config.toml
n_layer = 9
d_model = 448
n_head = 7
n_kv_head = 7
head_dim = 64
d_mlp = 1216
vocab_size = 8192
activation = "swiglu"
norm = "rmsnorm"
norm_place = "pre"
norm_eps = 1e-06
positions = "rope"
rope_base = 1000000.0
rope_fraction = 1.0
qk_norm = false
attn_scale = 0.125
bias = "none"
tie_embeddings = false
parallel_block = false
init = "uniform"
init_std_qkv = 0.0165
init_std_o = 0.0
init_std_up = 0.0165
init_std_down = 0.0
optimizer = "muon_variant"
lr = 0.00962
lr_mult_qkv = 0.5
lr_mult_o = 1.5
beta1 = 0.95
lr_head = 0.00383
grad_clip = 1.0
warmup_steps = 200
schedule = "wsd"
decay_fraction = 0.722
decay_shape = "linear"
final_lr_fraction = 0.0
batch_tokens = [32768, 65536, 131072]
seq_len = 384
doc_mask = true
train_tokens = 458200000
steps = 6017
dataset = "wikipedia_en"
MLP neurons of a small language model. Each row is named by its layer, matrix (gate and up: input weights) and neuron, and shows model dimensions 181-276. Each number is 50 + 10 x the weight over its row's rms, rounded and kept within 0 to 99. A neuron's up and down rows have the sign that makes its largest values positive.
A block is one neuron, or neurons of one layer that tend to fire together. After each block is what it responds to, as a language model described it from the Wikipedia text at the highest values.

L2.gate283:44 53 55 66 44 55 52 27 63 46 59 54 51 53 49 60 63 36 52 40 43 54 38 41 48 42 45 61 51 69 45 56 62 54 45 55 38 73 35 54 53 65 26 53 43 63 44 51 49 60 31 54 42 57 65 52 43 55 40 32 43 48 57 42 57 53 49 51 62 31 36 44 36 45 34 66 47 53 48 65 77 54 72 69 47 48 49 44 40 59 44 64 61 55 47 52
L2.up283:51 49 59 70 34 28 51 58 56 45 57 51 38 50 36 42 55 56 46 46 41 51 45 30 47 29 57 54 54 61 43 63 66 61 49 65 53 41 40 44 52 40 46 42 58 51 52 40 36 54 52 36 51 55 71 77 49 52 61 51 49 59 64 48 46 35 34 39 52 61 46 43 51 45 47 43 43 30 39 34 84 65 61 47 43 31 63 64 29 51 38 58 60 54 48 68
L2.gate354:64 41 46 39 43 55 35 49 60 60 41 54 55 45 52 63 54 53 45 30 41 45 51 52 60 50 35 35 35 44 76 56 56 48 58 55 32 50 48 49 38 70 57 34 63 58 57 72 42 47 55 69 52 51 59 43 39 51 45 51 56 67 52 61 53 50 41 52 51 54 39 47 35 30 30 49 42 43 69 52 51 55 41 70 34 37 48 58 63 59 48 49 63 62 61 49
L2.up354:58 35 29 40 61 55 66 50 63 45 59 35 38 66 46 45 54 33 55 42 50 48 37 71 54 41 46 45 49 39 58 57 41 53 46 47 42 53 41 50 26 61 38 46 42 23 46 47 62 48 44 58 51 44 68 58 54 56 32 40 37 64 44 51 50 49 46 49 35 55 47 52 34 57 50 59 29 45 42 50 44 59 32 41 57 51 35 60 36 42 52 54 56 41 58 64
L2.gate648:53 49 82 52 43 69 44 48 52 50 53 61 50 52 70 41 52 47 40 45 50 66 31 56 57 51 48 41 40 37 49 55 50 57 43 54 46 65 40 56 55 45 35 62 64 56 44 63 54 58 62 61 44 73 32 54 54 46 45 50 50 29 40 50 38 37 53 63 47 69 57 44 50 65 62 62 45 48 60 48 41 67 46 62 46 32 51 60 39 49 45 58 58 50 59 66
L2.up648:53 55 50 60 32 54 40 33 76 30 51 55 59 46 50 42 56 62 53 35 45 37 41 57 33 41 46 35 46 61 51 46 59 41 48 61 40 42 42 49 46 41 60 48 44 55 75 39 47 45 57 62 40 32 52 48 49 41 49 62 41 54 67 52 46 58 39 56 61 38 56 37 45 56 40 39 39 38 62 43 41 57 54 54 56 45 37 46 69 43 34 28 70 58 36 47
L2.gate1142:53 59 55 68 62 61 55 44 58 54 56 41 41 54 49 50 55 47 48 50 41 45 55 59 63 78 43 38 44 47 34 33 57 39 76 65 36 46 43 26 63 46 64 55 67 40 53 45 40 56 49 55 26 46 56 56 46 52 36 66 38 45 69 48 57 42 44 53 37 35 47 40 58 59 53 51 59 31 53 67 36 41 68 44 31 46 50 54 38 46 40 68 39 62 39 49
L2.up1142:66 60 65 67 51 35 54 48 56 53 46 51 40 55 37 60 69 59 58 68 46 30 49 55 46 50 54 45 44 53 43 46 39 48 61 48 43 57 59 31 30 33 44 52 78 52 48 54 37 53 48 41 53 39 67 69 49 78 62 52 57 66 61 70 36 60 53 46 42 59 75 48 53 49 41 42 41 47 53 62 44 37 63 56 59 50 50 45 49 57 36 49 64 32 37 35
Verb inflection completions. Fires on the token that completes a verb form, mostly suffix pieces or verbs after to, modals or has, as in prov-en, fall-en, turn-ing, to take, may go.

L3.gate1101:54 38 49 50 44 70 56 52 49 52 68 55 67 50 59 34 54 58 51 57 42 50 48 35 52 40 47 50 49 47 51 49 38 61 52 47 56 59 70 50 67 33 47 48 48 43 50 45 48 57 36 36 48 53 33 36 61 62 51 58 58 54 60 74 46 39 31 57 65 66 51 54 55 51 45 54 27 18 59 53 54 51 56 60 43 57 44 34 49 41 44 58 54 55 47 49
L3.up1101:48 51 62 70 40 46 49 56 48 72 62 46 45 38 62 63 48 60 40 69 41 50 33 53 53 33 71 54 49 54 55 67 44 67 42 25 25 67 45 54 47 58 50 57 53 56 44 46 54 44 36 41 65 43 44 44 52 49 45 44 52 45 61 55 43 41 58 48 44 42 53 57 56 28 44 24 55 48 33 65 48 54 35 37 41 40 46 44 60 46 54 35 56 56 35 45
Verb completion before object. Fires on a verb's final piece (-ing, -ate, -ed) that completes it, often after "to" or a comma, just before its object: securing, manage, losing.

L2.gate261:54 48 44 53 50 57 51 33 57 68 43 59 61 39 62 54 42 49 69 48 55 32 56 38 56 64 59 46 45 54 48 67 53 61 65 42 56 58 41 31 47 65 61 34 64 61 41 53 39 55 49 56 40 38 65 41 52 33 35 44 58 48 55 44 64 41 46 51 49 46 50 42 51 48 53 48 42 31 68 47 47 67 55 55 64 51 54 50 52 56 54 48 52 39 58 65
L2.up261:45 31 44 50 43 51 55 31 51 48 42 32 52 46 43 53 42 59 50 38 56 47 49 27 44 53 53 43 49 45 53 49 64 50 44 48 71 57 62 45 86 59 57 36 60 47 42 44 37 48 48 27 30 60 62 47 46 45 44 38 51 33 49 55 50 33 37 38 65 32 41 46 44 45 45 58 30 37 59 62 61 62 43 49 46 42 48 54 48 45 59 44 60 56 68 50
L2.gate402:70 65 42 58 28 74 46 60 36 37 51 49 58 48 28 49 37 62 34 44 49 65 50 47 48 48 44 51 27 54 54 60 56 46 60 59 34 44 41 44 48 50 43 50 57 60 49 55 46 52 49 37 38 46 43 32 42 52 48 68 64 46 58 62 57 55 30 47 41 64 38 67 42 39 45 46 22 54 51 52 39 42 41 56 32 41 73 48 24 55 54 58 51 33 51 62
L2.up402:75 44 61 46 24 56 38 39 49 43 32 44 53 47 44 53 47 55 53 48 63 54 37 51 54 51 65 56 39 57 56 61 54 61 46 54 39 47 59 52 63 40 42 43 40 46 49 42 43 62 54 44 53 46 51 38 47 44 59 73 52 43 48 78 37 55 45 47 50 62 39 45 56 69 22 48 44 58 47 65 42 50 49 52 36 42 59 48 49 61 48 44 30 61 55 63
L2.gate473:57 55 44 50 44 43 37 46 47 52 44 45 36 48 52 38 67 51 60 42 54 42 57 51 52 66 56 54 55 59 57 58 47 44 36 48 34 47 70 33 57 59 67 45 54 65 50 54 46 63 59 42 46 49 39 45 45 50 62 56 63 42 49 65 44 43 51 46 31 62 39 45 70 42 46 41 41 54 39 62 68 36 50 54 54 44 46 45 30 42 46 56 54 43 59 40
L2.up473:58 60 67 64 33 58 50 40 53 61 33 39 50 52 51 47 69 59 31 54 50 63 43 51 63 68 44 50 46 49 56 46 51 62 39 45 59 51 59 55 40 80 41 43 56 74 57 55 55 51 46 51 41 44 42 42 38 50 62 39 62 50 68 65 67 49 63 57 36 50 50 48 53 50 48 55 31 58 33 64 44 62 37 57 38 57 37 43 41 50 23 46 31 54 44 49
L2.gate518:56 47 24 48 46 52 49 53 69 30 46 68 52 43 51 49 53 51 54 59 43 29 59 55 61 47 60 45 54 53 55 55 54 51 41 39 60 62 45 33 41 51 67 60 59 51 57 48 49 41 59 47 48 76 57 62 41 51 65 53 44 64 40 44 45 53 56 55 51 49 65 46 48 51 45 33 49 55 49 55 50 31 67 50 54 49 51 38 71 64 46 55 56 39 50 50
L2.up518:64 34 45 45 55 36 73 76 63 63 33 42 55 53 52 47 48 41 50 61 41 51 40 46 60 60 42 63 29 58 46 42 43 49 34 45 61 46 71 46 48 52 51 67 51 62 53 46 50 50 59 40 44 45 62 65 47 45 45 50 71 44 52 54 59 52 64 58 66 40 52 56 52 48 39 44 49 45 25 55 44 45 45 42 54 38 56 50 49 47 39 50 50 34 36 46
Composition-introducing words. Words that introduce what something contains or is made of, mainly "of" after consists/consisting, plus comprising/comprised, include, and with.

L6.gate28:51 47 49 56 51 75 41 50 47 38 52 45 50 54 55 49 49 27 54 66 68 70 50 49 57 65 40 34 59 54 60 61 42 44 57 58 48 46 30 53 39 25 35 43 71 51 69 53 43 65 47 26 54 55 67 36 37 52 43 54 60 48 61 47 52 55 50 68 58 36 56 54 58 54 57 54 41 48 47 43 39 43 50 56 64 51 52 56 51 64 33 35 36 46 45 49
L6.up28:58 61 55 57 39 52 49 77 36 58 37 39 35 57 51 58 47 42 47 37 54 52 51 54 51 57 49 38 53 34 41 49 52 42 60 62 66 47 45 38 57 53 54 37 47 59 33 46 45 42 59 59 54 43 45 18 40 62 62 45 57 49 40 53 52 54 41 54 48 41 38 33 46 51 61 52 41 81 34 51 60 51 46 51 52 52 43 39 53 59 44 55 42 57 52 71
L6.gate45:30 43 45 67 42 57 37 62 49 43 38 40 61 44 56 54 63 50 68 50 59 70 33 47 53 42 42 51 57 48 42 50 54 55 54 55 30 60 39 41 48 70 34 38 67 64 45 42 48 47 40 49 43 35 51 58 55 51 58 56 66 56 39 52 63 70 43 52 53 55 56 61 68 46 50 34 55 52 38 50 67 57 63 44 52 56 61 34 58 52 58 49 50 45 53 53
L6.up45:31 53 40 57 53 55 55 47 63 59 44 46 56 60 57 50 44 40 49 29 39 29 46 44 48 49 58 35 50 55 24 55 58 53 71 41 85 56 55 46 53 57 49 55 39 37 61 47 53 61 55 38 53 45 34 38 60 32 49 51 59 57 44 50 54 38 39 49 49 33 49 29 55 47 67 62 57 49 49 45 57 58 49 35 63 35 45 44 53 31 46 36 43 74 28 46
L6.gate554:36 29 46 37 38 70 48 31 57 52 40 62 55 43 55 46 54 46 51 49 33 67 52 25 52 60 55 65 36 61 40 45 46 39 68 50 42 61 58 59 52 53 57 46 41 58 42 45 58 66 73 34 53 53 38 17 34 50 55 39 57 38 33 67 46 67 50 52 68 56 34 49 65 57 48 50 42 49 40 45 52 48 61 45 33 53 57 52 51 69 71 43 58 59 66 43
L6.up554:31 51 48 46 48 56 50 58 44 56 37 52 47 47 51 44 64 72 45 52 61 65 50 53 56 59 52 47 47 40 41 38 45 49 46 58 43 47 58 38 42 48 59 52 50 54 42 32 37 39 47 33 51 51 43 29 57 54 50 47 50 43 45 48 45 58 58 51 54 55 33 66 43 42 41 55 53 23 51 49 51 43 36 47 60 45 37 45 69 64 49 37 36 65 66 51
L6.gate1076:43 57 38 39 53 43 73 47 63 55 54 60 46 45 50 47 46 43 69 59 62 52 53 45 64 53 50 40 75 36 54 46 44 42 45 58 48 62 44 59 69 49 51 41 50 62 55 55 53 54 49 42 65 61 46 33 39 51 51 56 51 56 53 59 50 55 50 59 53 51 61 57 45 62 48 59 67 62 64 47 44 57 67 58 50 55 53 47 48 54 55 44 45 50 47 46
L6.up1076:41 32 38 55 52 70 61 71 44 63 61 55 51 51 37 32 43 57 52 39 53 37 47 49 54 58 47 55 30 43 51 50 50 47 51 42 40 53 48 58 32 65 67 53 51 48 62 42 57 40 49 48 58 35 49 64 55 54 52 50 59 59 43 44 42 26 47 62 58 36 51 64 65 58 37 55 55 51 49 53 52 62 46 46 38 38 43 60 45 50 52 47 49 48 31 53
Clause-linking prepositions and verbs. Prepositions, participles and verbs that join a clause to the phrase that follows, such as amid, with, of, include, allowed, caused, had been.

L6.gate505:51 52 55 55 42 53 57 51 46 54 75 29 46 53 41 44 39 54 45 24 43 36 48 48 45 35 52 41 59 51 50 53 55 23 44 52 58 49 42 51 38 44 36 53 45 51 50 46 50 30 48 42 52 37 54 59 61 64 49 51 45 57 57 40 48 47 70 49 38 59 54 42 43 40 55 70 70 42 36 55 47 36 42 71 60 49 39 73 52 53 51 48 54 35 34 59
L6.up505:52 42 52 60 52 41 37 54 50 18 55 60 50 40 39 53 58 42 55 56 51 43 52 58 42 41 62 49 48 66 47 44 41 56 47 49 58 55 52 32 56 52 49 61 58 66 61 48 49 55 44 30 46 48 39 47 51 54 60 51 54 44 52 43 57 53 67 61 50 44 51 66 56 31 53 58 48 61 31 41 56 48 49 60 52 54 41 59 56 58 52 50 65 52 76 65
L6.gate705:54 54 49 66 50 51 74 35 65 57 42 61 43 36 38 37 40 49 43 47 60 38 55 31 63 58 54 44 63 48 55 41 42 55 57 54 43 54 60 60 32 49 47 51 35 56 50 50 52 61 53 39 56 56 46 70 51 50 35 58 48 52 39 50 40 53 49 49 52 40 50 57 66 63 54 49 39 63 34 44 49 44 59 66 45 40 54 52 34 41 56 37 46 35 42 36
L6.up705:43 66 60 44 57 58 46 45 38 62 51 47 49 43 60 55 49 40 56 58 39 66 52 29 47 32 67 34 59 61 53 41 56 58 37 64 37 56 61 58 46 47 50 37 51 57 49 39 56 44 52 55 48 47 40 59 46 57 45 40 45 66 47 35 38 57 39 39 53 39 44 49 49 58 61 36 48 61 55 40 55 62 46 51 52 28 46 41 57 68 37 44 56 49 31 56
L6.gate853:50 57 44 57 46 47 56 61 52 50 60 51 65 52 65 31 42 51 53 50 46 45 36 42 48 52 46 53 40 56 78 57 46 61 43 60 44 48 37 47 47 55 63 53 47 62 51 58 36 50 55 43 50 51 52 40 24 40 44 39 66 40 52 46 65 31 41 44 50 41 50 45 60 40 50 63 59 54 43 31 51 53 64 64 40 65 60 42 61 52 53 53 49 56 55 28
L6.up853:53 41 46 63 62 58 49 57 48 50 53 50 58 44 63 42 59 51 54 51 46 66 38 58 45 38 32 34 36 55 41 56 53 47 51 42 31 51 37 60 50 35 57 72 40 52 43 46 52 51 50 36 58 58 54 48 66 32 31 52 55 36 42 52 59 48 45 62 57 53 70 58 46 72 71 46 44 42 50 47 64 47 35 52 33 48 46 39 44 49 38 30 57 38 71 47
L6.gate1121:32 43 58 67 55 62 44 46 45 48 53 30 53 45 35 57 56 54 49 33 37 60 47 46 51 69 48 58 47 59 50 50 58 31 42 47 49 36 44 53 66 37 43 69 44 40 63 48 57 44 53 49 47 69 44 54 50 48 56 56 57 67 55 58 66 40 44 60 46 54 56 52 51 43 59 44 69 57 64 45 64 41 59 79 32 50 42 54 37 50 46 34 47 46 65 30
L6.up1121:33 48 56 54 59 60 55 42 56 42 52 54 33 52 51 45 56 65 39 64 38 55 52 59 47 51 44 51 52 61 45 51 52 29 39 46 61 49 53 57 56 48 45 54 58 64 67 66 62 46 56 56 41 70 31 60 52 55 57 60 62 46 56 57 31 55 40 49 43 68 64 55 53 55 45 58 58 54 46 48 43 35 53 52 51 57 58 35 42 55 37 40 57 44 37 52
Word-initial consonant clusters. Opening fragments of split words, mostly sibilant or c-clusters like sc, sh, c, as in scattered, scope, shrapnel, Discography, inscription.

L2.gate206:55 65 44 48 50 57 37 47 55 56 55 36 64 43 26 54 55 58 33 54 48 56 64 41 55 43 52 33 62 26 57 48 52 64 45 40 69 57 49 51 59 28 60 38 48 55 42 60 55 46 53 45 64 40 63 59 51 35 36 53 39 45 43 44 47 57 54 48 20 63 63 65 56 48 45 35 36 57 43 36 44 53 31 48 69 38 35 58 62 41 45 41 55 39 47 40
L2.up206:46 56 45 55 40 50 54 57 40 59 41 58 36 59 50 62 56 57 62 55 51 45 68 49 50 46 35 52 42 47 49 51 59 71 41 44 45 76 53 70 44 56 65 56 53 59 57 43 29 55 63 44 44 66 52 68 51 64 61 48 59 48 60 46 44 73 29 49 47 26 41 45 59 57 68 74 57 53 51 48 58 55 52 45 72 59 39 52 54 49 60 49 45 40 58 48
L2.gate532:55 66 69 46 57 40 44 60 44 58 49 43 55 40 39 56 40 56 59 44 58 35 38 48 57 63 39 45 54 74 42 56 46 47 29 53 50 52 49 60 41 48 51 41 45 69 44 43 42 51 41 50 41 48 53 57 32 44 66 53 34 53 47 39 62 45 44 27 51 44 71 57 52 50 33 46 54 53 51 20 63 41 42 35 31 32 38 48 49 39 36 44 50 49 59 61
L2.up532:69 45 64 47 86 62 42 57 55 50 56 53 44 45 59 57 72 55 45 59 44 55 55 39 42 55 42 51 37 57 58 68 45 40 47 45 35 54 33 47 62 46 48 28 59 72 53 48 43 62 37 47 56 64 46 44 46 55 71 51 67 41 37 56 53 36 37 36 54 55 64 65 34 65 56 66 30 55 35 55 57 70 37 33 44 46 48 49 56 51 58 47 54 47 76 34
L2.gate695:55 58 49 59 49 30 53 48 44 43 34 56 38 47 54 57 38 42 72 52 30 49 58 65 46 44 52 40 45 42 33 50 41 45 23 38 64 71 61 51 37 53 65 75 48 71 69 47 53 42 60 56 57 58 67 30 73 54 48 46 58 53 44 35 67 51 59 62 40 59 63 59 42 46 47 52 54 41 57 66 54 59 56 54 28 65 60 52 72 45 67 37 35 70 52 43
L2.up695:52 47 51 29 50 55 56 69 54 49 55 50 57 57 64 44 51 52 47 49 50 45 36 49 50 42 60 45 50 58 41 40 53 53 60 69 49 55 47 36 36 63 36 47 58 45 44 53 35 51 53 59 46 36 57 55 48 51 39 41 34 52 49 49 33 62 40 51 23 48 64 55 61 52 44 38 24 61 55 42 54 65 63 47 67 55 51 60 52 69 46 41 52 47 72 59
L2.gate1028:57 45 55 49 65 64 44 66 49 50 67 47 63 27 64 55 72 42 62 36 47 59 59 57 52 58 72 44 37 58 54 62 47 54 51 34 62 66 42 59 31 76 54 61 54 60 54 58 39 58 56 50 52 55 58 58 45 57 43 56 58 52 39 55 58 38 43 38 70 63 58 62 49 66 45 34 51 37 53 38 40 51 43 46 46 41 40 49 59 33 56 37 42 55 55 63
L2.up1028:46 43 45 34 55 61 31 52 53 50 59 41 54 51 58 65 57 38 54 39 41 64 57 62 33 48 56 33 55 61 52 52 55 62 41 46 42 42 53 51 37 39 43 49 56 59 59 54 46 50 46 44 68 48 38 81 64 59 57 64 43 67 39 60 55 85 53 52 62 50 63 62 57 55 57 38 38 66 47 38 56 44 57 47 62 53 46 51 39 61 69 59 42 41 48 51
Mid-word fragment pieces. Short consonant pieces inside a word split into several tokens, most strongly the c of Des-c-ription in section headings; also inaus-p-icious, ins-c-ribing, out-sp-oken.

L6.gate113:42 51 61 40 38 47 55 56 33 64 58 36 39 52 55 38 48 66 48 43 58 31 54 44 40 36 39 33 49 52 45 42 50 46 63 37 65 47 44 45 54 61 48 46 61 57 54 59 63 38 55 33 54 85 47 49 62 42 50 73 51 49 66 60 50 53 40 48 47 47 48 59 41 63 60 50 38 48 45 60 39 42 48 46 39 37 46 59 59 65 55 53 57 42 72 53
L6.up113:44 61 50 42 42 54 47 60 45 49 58 79 36 56 54 53 47 61 55 46 38 49 55 52 68 58 49 40 56 42 58 37 65 25 49 62 61 44 50 68 54 44 42 62 45 68 50 62 58 38 62 34 49 56 55 51 57 83 56 35 44 36 58 47 55 39 60 58 30 55 35 44 52 42 55 48 49 80 33 38 57 36 46 40 45 36 46 41 41 50 70 30 45 54 46 71
L6.gate622:60 46 51 60 38 40 44 53 53 38 67 51 49 52 43 55 52 56 57 37 39 50 58 60 49 49 49 52 47 37 65 57 62 45 68 47 58 58 45 36 45 43 34 51 64 66 46 38 46 35 46 52 40 48 47 45 49 77 39 16 39 50 46 47 40 58 43 78 46 49 49 49 46 64 37 31 55 46 48 35 56 56 37 61 44 48 34 52 57 43 56 44 45 42 33 52
L6.up622:49 57 66 34 57 51 38 34 35 39 49 40 59 57 32 40 50 62 59 34 65 44 51 41 59 47 50 58 55 49 56 49 43 39 23 46 47 61 52 51 37 68 47 68 49 61 67 52 49 44 49 56 49 40 56 51 42 52 39 55 46 50 43 52 41 42 50 41 59 49 46 71 40 55 58 36 62 27 62 49 54 42 36 33 52 37 40 49 50 30 47 51 47 48 53 51
L6.gate1118:59 50 54 51 51 46 58 48 47 50 61 39 47 48 43 60 57 55 50 74 40 55 51 39 59 59 53 44 70 43 53 54 53 61 61 49 44 54 43 49 56 36 49 63 60 53 56 61 50 42 38 54 52 61 49 63 42 53 46 55 39 50 66 48 25 53 34 39 34 44 56 59 64 56 31 47 34 52 31 54 38 54 56 36 39 57 38 49 26 36 50 57 46 48 49 52
L6.up1118:53 50 41 54 59 28 56 74 50 69 63 53 77 51 50 53 54 63 52 38 52 47 57 46 49 48 44 51 23 53 54 60 38 49 53 42 55 61 49 54 52 42 49 43 24 35 44 47 60 40 47 50 62 41 55 40 44 53 54 51 44 60 45 43 60 42 47 39 63 30 58 37 64 52 30 61 58 55 54 60 58 56 60 50 45 38 40 38 37 42 59 46 42 53 34 63
L6.gate1194:33 51 67 52 66 43 50 49 51 72 54 56 66 32 49 45 58 53 39 75 35 50 49 32 72 44 52 52 63 28 65 54 44 56 46 32 49 58 47 42 53 46 63 60 63 34 39 60 43 53 51 57 59 62 39 56 47 55 47 44 43 51 71 66 47 49 45 33 50 53 51 45 57 49 73 72 35 47 55 51 51 52 40 60 58 46 49 49 53 42 50 31 51 64 62 65
L6.up1194:63 46 33 44 57 41 51 69 62 49 83 47 24 48 36 55 35 48 67 38 35 70 50 54 54 44 63 72 34 69 47 63 62 43 40 40 58 56 48 53 55 57 42 57 49 60 59 47 47 34 49 36 54 33 52 48 39 56 46 60 64 42 48 39 58 58 32 54 64 67 49 58 60 74 42 16 41 57 51 61 57 45 62 45 51 50 52 54 52 40 49 67 47 64 62 59
Motion and general verbs. Common main verbs right after their subject, especially motion verbs like went, goes, come, plus participles such as used, sold, shown, and some verb-ending fragments.

L3.gate1204:48 60 62 55 36 51 50 68 68 75 55 45 56 36 51 56 33 38 55 32 46 49 63 42 37 46 25 37 40 57 34 48 39 75 38 45 51 49 46 52 53 49 55 56 54 50 53 59 54 55 33 49 50 54 51 53 47 50 41 53 69 58 66 45 52 45 67 39 49 36 58 50 57 43 43 52 29 62 49 51 46 36 57 33 67 38 45 48 28 55 47 60 35 52 56 33
L3.up1204:54 45 52 45 70 48 50 53 35 34 40 39 56 39 63 48 65 51 65 56 58 34 50 62 55 40 32 43 50 64 75 36 16 52 43 42 52 56 41 52 51 63 45 46 55 50 66 54 66 55 58 39 43 61 46 32 54 62 41 46 49 73 52 47 56 61 47 36 59 44 51 68 47 58 57 46 53 59 41 46 65 52 70 45 70 52 46 43 42 37 52 53 61 72 43 55
Mid-word fragments, "scrib/script". Short word pieces in the middle of a longer word, above all the c in des-c-ription or ins-c-ribed, also name and compound fragments like Lock-hee-d, gang-st-a, ecosys-te-m.